Part of a small language model's weights: 86.4M parameters, 5246 steps.
MLP neurons of a small language model. Each row is named by its layer, matrix (up: input weights) and neuron, and shows model dimensions 512-767. Each number is 128 + 24 x the weight over its row's rms, rounded and kept within 0 to 255. Numbers have three digits each.
A block is one neuron, or neurons of one layer that tend to fire together. After each block is what it responds to, as a language model described it from the Wikipedia text at the highest values.

L2.up371:079134109116118137142107133145137096179124127154108103147100132127113106123114111095158153149160142115122140169118064151116142127128115148150100170116119141121096145142147155166135117114156162166148145077126151159133190064121158152151136104120121156136146102142163119156126170114125139134122170128128150114128147114164109124109134142130131127158134120144104128117122120152126109117111100137076152142147136163131115122150101124132132135066156125117093112139146119109088150138174143118155124121130128125094144171085145182137097160139104127074116143111132142128157147177136128171100131119116123099163151120169128136121187100113108099143136139114114099092151138090078101145098105109149133113146086141134080120106103103160115148155101095150155155137132131104186136150145125
L2.up755:143143101141133081107116154111133130133102103123145137107119126137124140092124173179098115112130152133154132137150143161130151118142161112116133109097097173132143181126180154142119108109148129138161158171117116110130116103119099169176185117140116097091145135166102165157112141120125149103131104122140153133110129131136124122176210152136115144122132136168120113190172100121090100163117175143075085143150106128132134133133151106113130137096165105134113123100113138163182120059142124098133116118163121114150162119143124118135116127126161100089147104149136164141148141162143134108102116122140150095150099138081178106120180164141123107150144089098116116081110119124138137126106124155114161101152120107132145146090103135115153138136122121164101128114126176081107122133118123
L2.up1141:117109129112153129140117145111119164151139108126169151141141135160154128145151153131165114112069125137143219118142136129134138089168098107117093138122122124108117132150120158123143160163151114120074147118117101111139135104098088088134131139121133133134125132156159149135138107124093136100084146116087125117134134131149139122124094138101113137127117122122094180151147140114118122121142115144135093104124132121131135168122109130156095117142164135155115147115047140128120125123104135148083113116125156125114139129142121113131105163128083142129132077141151089116106117158143137119159120135124158108103100118131106103140078116129115115136105112121135121123082146095129089135136069129103105083140104143143114126120120143181104138139115146117130152136131132131131152151130095
L2.up2143:136113157212104142121128138124161094115130107140109110126119108153113166120111136111140114110116132092118129136134141090162129143155080141142122116100133145159121146115097126150125097140132153125114154135163113124123123114106101153109092150114129117131151118130138076151145108104093142071089093121148150073137116097159183120105164150118159128185110144099137096138142153149101173121141135164097115112158126129129151116131120130098141159128107116087133108109158130128122128143138111132122128155176168165150125090114119112126129124145146112093113153162154155142119139141111170137109092112106121102135106113148138133152115157119150114188105143090165135128096119128151093127124131050140114107143182100096111116057146141081102159144138052071109165137105146109095124134111087
Responds to: Openers of embedded content. Tokens that open a following unit: LaTeX braces like ^{ and \frac{, colons before lists, mid-sentence opening quotes, and word-initial pieces (re-, Dest, Com).

L8.up126:147130133151158112088114109123112100083100091116142147130096130134131158121139112144139126142184138143131135102098109131085131149136141127153092083104146151130135111168122107120121116113143141157184125138153133146077132113103126102112103124125141154132116097130154113131103159127159055118096173071164118139136125113119134099100114166092124121130147142107112142091128137126146133109129097121156126160120170142120109146127129110143146144110152154108109077160153123151143119123101123104098137108135126124072109121078119145115101161096145091111110130139126139099193135143118093140136156168069118115163138144110147147132127125096163116126136152078111136170155104133087135162162150147156115098141133135132125139091102146108110153117156078144156165138156191111131125104152152
L8.up172:117131125132087097163133108147149132113095141150102165137100160085114118172074136153111112166126168102142111106146150116095109155097104138084136094147100104135123116140174115136122112149153175099122101093155095132144151122157135161126100137135171134102124079150129131139087100094089127130137105091167077141118147120146135094127149101164092134170120131159095110159121137107112110118135134133134103114110134139124132133116111129152122140144160094135137105116106144111127120136170137089148112135095134133121154115125134086132142123174137130113095099146109082140136154106145152133163130110124142094117127102132104134124115119132156121143123142180146160123092102099123093082106095195154177223139136143134139142155092123101155082104156120078162141127130175140113094129115114
L8.up223:120112150127158118116122091141141103132099126162102134141175118135112118133178096152123114143128163126085195099107105098163122152117083164112131121116133093154116170122135137121111139123143152135142114163137150121144141148144148122137070104099136156087121121138138108108123122119131123118124094096143108125208121142109087145132180172148137150167132135130131137111168138114176143137113125154163127149145148138120167138147110124108153071129128148140153129146111121112097138132110116113125138172134124114148110195160129136172144159112118115139110210141137091110173175132165150114183107136129124096151155135115169101141104101129113177143138105124133141142113131129124131093088107067162135166126166175094163120113110145147147135151165153068137134114193119132118107122088136
L8.up708:141102139126107132152134174156118140156116152114136112141141132154138093143149181142138121167129175106154155134119107144145090181115191094108126094161142120107141083124111085106086136146136175119142162101145154181100105128149092092110156141103109140168129110103120125111135131134142095136139099141103120102161082105138105146138178134184135113106128151103140137099160119094130108124138105124169106146112112126138118137170087107132115090119149191165143148153093111114150099158119110093154102139146143134157123118094138141182138152176169150137075086123099092119158121093108128120144175135116146127085156098098120149119120138133154147160123113133091153135081097138153134111120125090144132175093133169143123173136167124101168094125155128137178151129143108113089165135141146
L8.up1067:127114154119122117159145071141124092144111130120130131107124112106075124140094102152075119146095158126119105147124165132108160098082136122163145163156081120163150132117103033107110145128144154121150162127111116134149134143157146147151119115171093113096088172089186111113112087111110150143065127128090114122136129127128133121166119151155180101129153122148135162155149141087112106117131123135092138112143115161144115160149111112136119154104141132089158131157114120126113132102109144126155088113137138134115142148120096112168148136141110127143101107085137127080150108131135152137126120157155125108116111099117107162123166130085143152145126120134161134133105181135101172131106113098132113125130087182110140153134100130104136130124204102116136118084112142095111125133135089
L8.up1163:110082101104148114129155142111116121136114157128130128138080147134131103132136128168115125113115111137148125144140147129147159150123098111105133126128123127082158142118117157137117106097157179148120104117126093118119125157124146098169172150126116133095109119143101155117113163112142138154079218101120106191091145183131125104157118151140110093143059154134108122090117101078125125163131123110103132117120095114104123147176122084087133125171109151141102164158099179135157119132104153098141125146148121171146122125130140160132131124136118130130100143163139118119138146094146109145152155126115110102133147116101178143115098116148164142138142101112108144123091100107136151146101071161143155159138127134124126143126088135133139139126124131121120117135126143109104101106137110
L8.up1208:098077135125154122146120149150100115100140094156129133147100115125086151141138156136131077131137084138127121122104130122131135155099099129133122155143110089142119125121153123122117076152156159150115105120131135129101139104164158160120126111094100168122103162117092112122160147148139104147124168132119137129159122159128081106135126160111196152118110072116153153162104121123100101120078156118105108123123106145094107102136099105131146159116089117131128159199091170083094144103110120105167139106095129161141101125163174087169123133144151094114136125170126133123092140104119136135143097109165151061093128126154130161132165130120114118157126121141122103141091116149113128131134110134175108163144174142139176205149081135158098116143155120118155115110131087124116132141134138
L8.up2802:123185142155129121117157142117118135093129139097079138148130109133097129145094121166113105114124131140132133124092153129120119164189090131108120095133157136153107149127089131101072147146146146110111153099117110120131121121101134138113148154130151143075134155187148099140136149122115125172130108134146104158123143163144105143119153131143111120124104105103132126181144131098143129119153178118098145108126102113114136100116091101140131118113153107090122153144142172182122141079110089128137072136145137118115145112129097098130155111083145120138112143157144085123126150149099124118122133098120108075142116112109123100161102097153133129110085132090112122117124145158100085154089102091117127147108111147139138186107077121139110114083125158103103129095144115159124116114101150
Responds to: Mid-number digit continuation. Decimal points, thousands-comma digit chunks and score separators inside numbers in stats tables, such as 24.2, 3,273, 2–1.

L7.up692:142081132162117065111110141150140131129081119124180126110128087152133113087136147138100158107131153153168183105169114108134139140129126162137130136128161158147117102161106105089156151128144167129141127117144167124125164152118167127095132143143128105144127136129146133100148127118160090169107135094105131165124134156176082191112137116119095126139153153136129136123132111123149157121080146153112119121135127096100116144093115120118110134132164104163080100161126133109105094150133122149121106115161123131110093108130191137159141127134119126181120146162159114126125149113127130144118129117059111131184133153111113145114121112101152123108135120144108142130108133115083131070121161144121148147160132138121114117132136175114085146131144099151110108112074131150124160139121106
L7.up2309:094096150123152116165091142184152101120143172140113115198135181088100145128082107110130112172125103162129155103166109131118185184122155077133160140115132134103148126116115115109148145127178134110112135119165116111113129121115099120125142137158158140075140093132151147124102112082111108094109106114089175123144115121133076132166123164118115136135117137142153127123105117101119103122155144125129175133137086095097140111150158152120146140111128107154106122083162157137120121127101156189135118134134147137132112117102114135141100103164095120128116096135092092126108096137127086131125149163127127141141169108098126156122155099132130120124110137154124132107112099160104146110156171124131112153153154120193092154177123137159111126141128120099141165129154156133130143160115149
Responds to: Word-initial N/M fragments. Single-letter first pieces of words split into subword tokens, mostly n/N or m/M, e.g. n-imbly, N-onspecific, n-itrous, N-aga.

L8.up1219:165102068128092126127150116138155110104121178126087138170131113147132162123120090119124142143135163152143108116123091149113098123117101152135094083110148115126160074098141137167142139148162148089142118127076111127150092117114135138125116125114137120109121122106130084154135104125128127126124125168151130129164185087123100071124127147160110118156162119093124170153094128140134101115152129133112091130183129131157101174147161176108157109133109129100127130111109130119126185181122148115125149142115119086131112085126136098122095109150105111126130108086180088144097093149156141155141087152124114120104139150150140125118137201113154115111162120130175099173148129115099095159140165188163127142146134169115148100177064146128158153144115146112128130165116092116176156145134125
L8.up1416:096140131117089134171139126100143130141164141149149111121138155146159101129111110100113083116128132100139130132115094108106108099151100154117112119091116133144116155173151094114134072122125156133162144109126117137123111113164163136126145141153084152084078129132158078124148129105107121138124090148136149192132114120128088156151177124148129109141096130135145122121151138161112141143138141097077139155146112125119141117147114152129128169096133142131169140160109137116092105150107141111121095103179097124105155135121137115158152174170080138133132107133115086134142156102111137138113135139112059152135157118161123098142154098148173148153135097138137123117130154168120101139163180191157153134083118114109122100103128147101133169117206119088150155097163129145135136113131129
L8.up1573:123096155145154148134135122118165101102121142104162083161143171141107098119095098115131104167130110186146140131134094153144100177101136142094127145099132131130137109123147173151180163087162125075103138104133177115124055150163095111130121111109133116116109147154121124138153136116092099095133156102161144136138131130085146094153138135154109114071133167165103113134149137126091139125139142120112155164145106092107161113126168131143131054152120154106132144140165128135105111131155150156152093144142116110146158143138114137155141121195094125167094139146119113117118118126126132129133143118133179117140098085096148107102152119099127145091121109142112131124150115093116127134070158105151133104124111099140118106127142132146142144136131096085117134124143156094088149114110122
L8.up1722:098133130118144145182108088096155087129148159163119110130154147138110104125121121138142116124143112137158143110113138139163102145111131147131140124123081096093174130139114146141185140112156139174137147140149115108128118107107139132114117127161147121118122179149132126136112139146125078140128104092120131154114152133103170085129128141111119091155074117145168166112126147106114095108055174142134132175161173138110096122121153108109146163122157169152153128098151114168131119133121134143126127123141172111128150115150109120152131118124094094123161155114169149129160103144120133088124137135098097113103136122112101112121154157140155135095111163131118131127142168124105136092166105117098147151116120129139102132141084167113126147103196157086099114102107114154129175119105087
L8.up1981:129141159118184133105117091143111131105118105100147086154126152123105129150129106138140126144099102130092137105139144123138121111137091147136120140126098151155138125160154119136152086131158104127124133093112148140135147151140132135098144121111121172079135079137117108140120178109117117139122122159119147110093142145122150122147097118141100076139123135119114154159147124145114155160121074125108157131163105132108146108173161130152107114140131183129165115147122170134075097165153169146128118107101155128133085147119119137158132075153110153106105129157166139132089113121132140117120092101146175099174085151181130098135154105160159087126129115110129166146171145115126108128161174109154151124109169147117101165109090141121149150084157121100101139138134162140125122171145110
L8.up2501:116122170114135092113183138094125162125127095107155092199114173161155120148133130074129161123118112105136177144141087151153128109122125145109115132116096164162175134159083138131143085141136126126134119135120143101146151126172121139119101160119178151149128115155137096113095149149177052120144118115151149148153111121169191139069113137103119126147183127108123097122072125083137117153113142125101145126144119120101150095140104130147103121108117151124129120157175128153114145130134129171109149141101153092104130148165108127128116115152104123107083118097173144157132110118139107137122134144106125129103094116160123158108121161107162129132157067110110126146087133133162142106158142172106116129073120120101104185148122093126162162114196087156142160109138160159114136106127112
L8.up2880:147152156111116145130141092160148143145160072160091119105163086134132115146151113157155126121143111110145141131108121114145114129119122137176144150116144120176131136099150118088207115153157123079114115098075119145098120137154104116128135147094085132139120123145144166144133120105158159123090117107126150135150124114102129141172132146144148107092108102119171110130134125108158132097091166132122110093126118115120121157130165157171162159139169116140153113081165148129138088131162120095125171078141148142094109131076098119120144143126125115102132120128133121150156139126109129103124095127134145118070139142107111125106140140137155108083096138109142163128134150134118123122108146159166121180122135182154128090110127130144086105160126149105070114101165129158078121130146173
L8.up3047:178128133124136125162135115128181097150103149131200102114107146112139060152149132162133134150113121147120132147163170123146141126169140129078130141120077153139093093147185099122130088139158122148115123110128122114134147087119162131107122118098088152101089119121120094137146108154100150179084138123155097133141148122127112096087140084147106128103119157182127145124124152071133114114120132141134132158163121113081139145105136119119145118128109150120157126144089128126097115159139082156157102134172095116137147104141141084173121132159136119119139156140124130128128169131139140130124125123119163128136124116080129136131122145140117151153150115176140154128149115136147091104115132131104146142105160155134136123121095096148130145139085110093094162151168147081124126127136095
Responds to: Word-initial letter fragments. Single-letter first pieces of words split by the tokenizer, mostly M, S, N, m, as in M|ore, M|ucca, m|adwoman, S|ally.

L7.up1028:134182100128122126102138116136145163091117146135123124132142124126147106122082139150135134184123112092147114122140118128146116130198081145117160113113080130084122126118175113074072112132141072103110082109080107134141091130134138140111182155112116144146147116164167105110087165096166118132123134108083105119146123172169113057129144154136196161121111095143115162137081145130168129141152122121116108097141118084115106173138136116130093144125127138101094149131099102121108118144122138132107093136111125136110098125140106125161157096149104125128146107129163133113150167153123071162130127099125127131107130154114157141115110164140110140140156137134134145094126114132135125125161164094137150135110161137127099146172113123152138113132152126121118171121128096136147118159102132
L7.up2002:117116122125144137130153120142113134106134120135135122140127146116127144178055137119142092180110161144107129101109127141108064141107094107151125137163089126125138085147135123136130100151124114129100114118138101118084102131111118104136165114111096146084130103119073131112134127095142128158107117167153160138114124152125133148172141115122113128129089117132127125139124123140173123121085111108095083117132155133121135100127139088162145105062118122086127115133097150116165135108098090107184088110147140153119094112110090121160156143194107130107110144149104119070138177141090187083127132136158147135116093142150151121151150127103132147180122096140125141124146143148130116154131126098096194126142106086102112196122076098130136079119132132022099164071152124104114122134101106
Responds to: Multi-digit number chunks. Two-digit pieces and decimal points inside numbers, mostly in tables and statistics, often with more digits after, as in 11|4, 23.|2, 14|th.

L2.up530:126141130125166123104116119105163143079102111132120141132126139071103091133093114143144116146129149164155120111117113113127133110111137129092125083070145126145135113126153152129104108177128112155111107140149125171147122152165110124098076122149112104144138099154124116148126088120102103140113132148103145116096145119151131112105134169139110141111111138149166086129138106151140152109146111080139152139076113133102151137134126126127122111131108142131121151131161138092119100144109132082106154158131138098150157162121141133080119157166167128129165139143126119135142103138114101066182179071140106121085143137116129131106153171120119109128148140109100090160104115137137105142114150091131108156150134104118106089101091115135184091141139110149148155137079145103145113145124166
L2.up1030:136096119135106111139075140127133116128168108172132130118163158094132148122154118064136078163148139101083144117132164124118114121113148172113102125161157102114142133082144149115130134120091144095129138155140133142150147159095123133129116155109121148103123044156084175172137132119141142107131103131147093124110129140119144085147100121109116094134133147109136176129140117123092103088096077102127143100159161221101122124134143174137109122126165126157162149124168139140125144115119145124155114123126142098106157165097082103155137109122124128152098112092126145139124134065084119164128120130129136111097125151138075103117098098138085111108150115156155151089112092107112116124107135078103130202111129092108121071103135111115104134113118153150128116169096099135161149105106154
L2.up1906:130155128166135127127144128134151136119109124147086082134181138105160121118108131121071143133141129139159121111122134138125147101123075171156149117114131102120111127131136132091100092165125173157133121146101156155123145123085161091129158152103105106126143134117106124174129081114122144142128112130115150196108122109104156117132158163155128122148128122088150086142130126185151102084146183159099167106116143151120099113104126161098139143133119155078130136140117107149125108141122134125137140123175109079127170102111160122128110127112098147177096138098156117110126132119100152116151115113130153118154151112150153140108121127099127063131117117126128133115084156135122108130151114084147101139103126117116160130090120097076138135097149128117108123140128116134176149138117109
L2.up2448:109150127133119138137127144140104173085150134123123111108158148103099140182131100134125149157105123114119129095159108131136147083140101076117109153123125120137137137168129109089175176116156131161084145134127086120131126153142097173133134099161111151120097160135122121142128130156162121131099116123096130160128174148103139096149118144083166132128094115121122124118132133158104113122126111095104134159148124124104141168135108092124150130106089106130141115134082117135109089163088113134111121095110092129099110157101146155095145156154144148172126122153136107134185129116101135113120115119125123141158125146112124120091110110130143133136125132083145099134135144100147140153125120178134110108105105124151153118135126156093116141174150162132119141164110144106106150130139101
Responds to: Mid-word and mid-number pieces. Fires on tokens inside an unfinished number, word or code, mostly in tables: decimal points (18.0 (64.4)), parentheses before country codes (NZL), and mid-word fragments (infl-u-enced, bl-ank).

L8.up639:131128139117119145124145107152127113141135105146139111128122112139152103129134112115108122136118113120089111137103073138104131133140136171138107106116180155125118131136149123165116154138116105151113117086129158161093144144073109118135180162168114140185106143108143157149121157159139100091125129121160129147111106073129103153111149148131126099140123127159142134142128138126136130136135117135127123115158168130137131137153138133111139083117153109185150124124129131138141121151170165155154125126111119122149161131108154152084128141152104156178150135163139123136139097131115175135094107146148091115193159187139108107136161132131110142136170118111152118145181113134121115130124133181134128098104093127146153133113155149162148075108144153124105153115128169103084140130138131
L8.up719:174143105120118139169153148116133119118098128120125162128093152093110133126126108111122143135092119117143100139147119122157104121091131131112126150114110134140099142145158111104123110111119119149143158125103143126124109093182120113118127177104104109127130116120141136140138123167157124120185125147117140145128118140105116123130137150107156151119127153115109148136181091155094111112148116121117152131147158107160082113099133167138127166150155179130090163115145110134131148132089111082120103099123143125137077157106140141111135193150149084149130112118158139157117126108119201137151154113147130117081154138164149101142088130121123135143128125171094120122132087138139077132146127178129130097150149125123151154139153122145138117169135145101127129085094059112084135111135119
L8.up800:132157127151123122106094112128166125111135104134124131055084122158174113062116101129152119136109097108144144138141126156157086127164105209152137133086114177135176095106105123087130097128099155147152089101107113145114109124126168150153103161154148116118122136129131073137157158124102112169118169116136128138122168123120121088152137146154137119162175073097141116114145124144100120120131121165082139148153124127128066141157129137112124142107177132176131152116137125147120124199165146109168144101162163109090113113123116133153108155122102163172135130149139123112147140129152126124139124125091131136109120150119112142149138109162156099109097117125133085103105166145077140141139172088158151124128135121060126140130093160132091132142141175075140161164135139166124155207130082
L8.up1047:120137132130125123117123104099107134136118107121147141120175124148132142140163154191104133137154092167180117102182104127126078097171113134123139100152099124117111124128084093140141121131156117115125132107115053144193124111103130112182089103146129098154128154099151140169161089119132077103113175116172097085118142093182133121114102105133127119130155106153111177127110110136084075136126111112139136129151128145132097140110143187125122142119163132163107130152159162209185124175134125103159159133135124098170160142099107128111113092091093131121136144142128105180123108151149080150114150114138143130149120137097136118132076151141104116119152110108179140127126134130120121145127133117135109122129113131137142126200091182139136187183100107136157122115114106141169119110130094
L8.up1690:119146171112118126138174105043147206095162164167138148127123137138162136111149113146111100145139088100138088140140151147128128112096162130125117146106160154143070147149143172117134103137140116119148100164130128140145109128146160126154139148128116097071148136141111153135134147194154110135138112083137111160154114093122135082123149131120146152103123152128088104136101130119118133152147105165113146164112146103146103153156166133119144121133132126143129114169190125125112148074127118153089102151145118124138162116096126178179132134141129129109161131100166126118111108196140154124112139106140141104122115123140131118129116189190117115147124106106116113150148130133097150135122120149078122089137141181106138143158088111139127149115130143151122124100086120129141111110143117
L8.up1874:122131164083115119126146118133165144114157155125157100126118150163092117133101105139146138098146141157186106167149106170131205107094157144150130144099160139130155102128115137143155152118157134113113154090146150114140089123099103146125130120138151093103143129116167135101129145172171167087115143136125121139113136130136075088140114164103120143109085097136162125154162167104136106147102162163081129131127117150142147160115140088121127101093112163130114120144137150127118108162126144152105154132190135103131109104124151100152103165132098121128119194094105126178139135129117092147110052163130138090130142126149149132120090152163142139102126160094111142109141144072133157152106101121135086146097114121118100155128094120115124101143155140157121159138111138101131120114133143
L8.up2502:152144127073123129102137111144122099147170148159107136102113161111122125137131124116106152153095132107148131152125104128098181115117145138160147119114175102137119188106103065125163119153080136138163115099112126107151143101121127160139141125154151142119095173112142125136134157165144102112105157139179115121139102109136131167120124122129122124085151097131139105143129088140089142190141142126123204120146110135140127140136102120070147075139119153139090154108144142114090117100121138130108108114133144094088124127116115141170095117118123149126118117142137150167142130151132120148090153118138109122123105103117132157133073160137103103117148176126148110124107120132121113126127124113138153100118156116106126115156145109132124078116124117109166182134117093103119093136132105
L8.up2683:107144122117135121145144092160106133129100156139150123099089111153122132212122172110148143137113106103063113107127143102131123151145133126109146122141120150130116138123082119168123129127117132126089142108128126169156075133098136163105090134157164149122165084146122118146152155150197134153095104088147094121135103133099113115106147168130127132077106118121154118137145107082120135067151184094122120101099187170095113133102138122095130094105162139113094132144120144071090137148146164122094155182146126121139126131121105156152153153148125118126118144128135098134164159095152115121134144093099132145120138133124120135107127195149165130126122139123099122154138126110152153101125130132103190117106148106092175111143148152145141127150135138108142095110159135115109153126126115
Responds to: Opening quote or parenthesis. Opening quotation marks, parentheses or dashes placed mid-sentence before a quoted word, aside or clarification, e.g. was "popped", retirement (unless…, treatment—no matter.

L2.up771:136100136153144103119118118104108086164117149120101158131125117125132135149104109137123113156173118168087102132136117121089144174136136130128139165158126113092138164086131147170193128147097141167121152082115123103126158095068124189104122120140147068098075135116148120136110154152165133148123137103131103088108149152144149168129122169128105152131125132154132168112149127132120153154104127128114137152120138169157136134190082128147141130133115128108136153149098131121126113097147138131093045116160170123111139091106124113148147140112117132128117125092095092117100136098103088140117155112089125086119123128128106145078155105152080105130116120134152153097084095147125132179125120134149109121129117128145120114152126092089126114096133113135133120155141093161096144069138092
L2.up1342:169105162109182158125100142118149100134130130143095104124115156119153085161138140138160118108131100106111147146135139173141143125125117130136143114180111101105145163071125172113151157141178108155135105108096130177143160137134081134137116101128093124153150127124119143126151086132147165139112108123130133136193095146113096119113132124092134123149129124130113136132154122127109104123082111125134139172125130169130150123133164139106144114102141184128138115125113108166096148100143169153144085139097169061139162126094094095116162131145118127093151123157140130151132139169113152105177139109119142126143114141117134151123140111085076131121139142096131093096130165140108130118187118113101130150086133120096088137144150126149165132113121141084130088137131190112123120139124145
L2.up2335:116085143134120125109081203113139113151121116128124124116147134162139135168098149073108148153139098146146121122191120122113086133107122150094130133111101142139107112130129103149136176087117053197131110122167111136124171099129144122108123141099157098123119107123174083127138141149144111164147130107089107092099117127147063128126118111105091104136151142115113118138112187120099170132134148168108087112140110120105102103104103136127127130152151124092080117132176119126188107178109127107106120120124132122118149101152103116122124132159118120141096161134114142147140118124124071140141156103129111131149127126106115131136144142128114120136120143140128112123141073087089124086082164098141128110133102127113101100152140109124089087124139114150091107116128107128122183112145139
L2.up2704:151139128122209128109121163154130119110104126144129166141128142121094139086165160130106141137107105145121155122129097117076131117109135101131127123125113113119130152152152117154084121126163192102138125108163133151166144148087136137137124125060140127074148113135139106168128159107155148134120106130137142094151146144117111148131135135109098163145103151110118138147105091102129097105149162131091168138121104133102143141139084134123126159142149123107127101127160114111152111149155124119197130138130085114127111115139109097130147136143112130128137152136123106162104128121164078141132151114131128109092151149119144089121110169165151099097122131145126092154192162119076121125105157097159103128159139110113064141177110131125116096154122129116134120117144105167091163123149134
Responds to: Initial n/m fragments. Single-letter n or m (or N, M) tokens that begin a word split into pieces, such as n+itrite, m+anner, N+PR.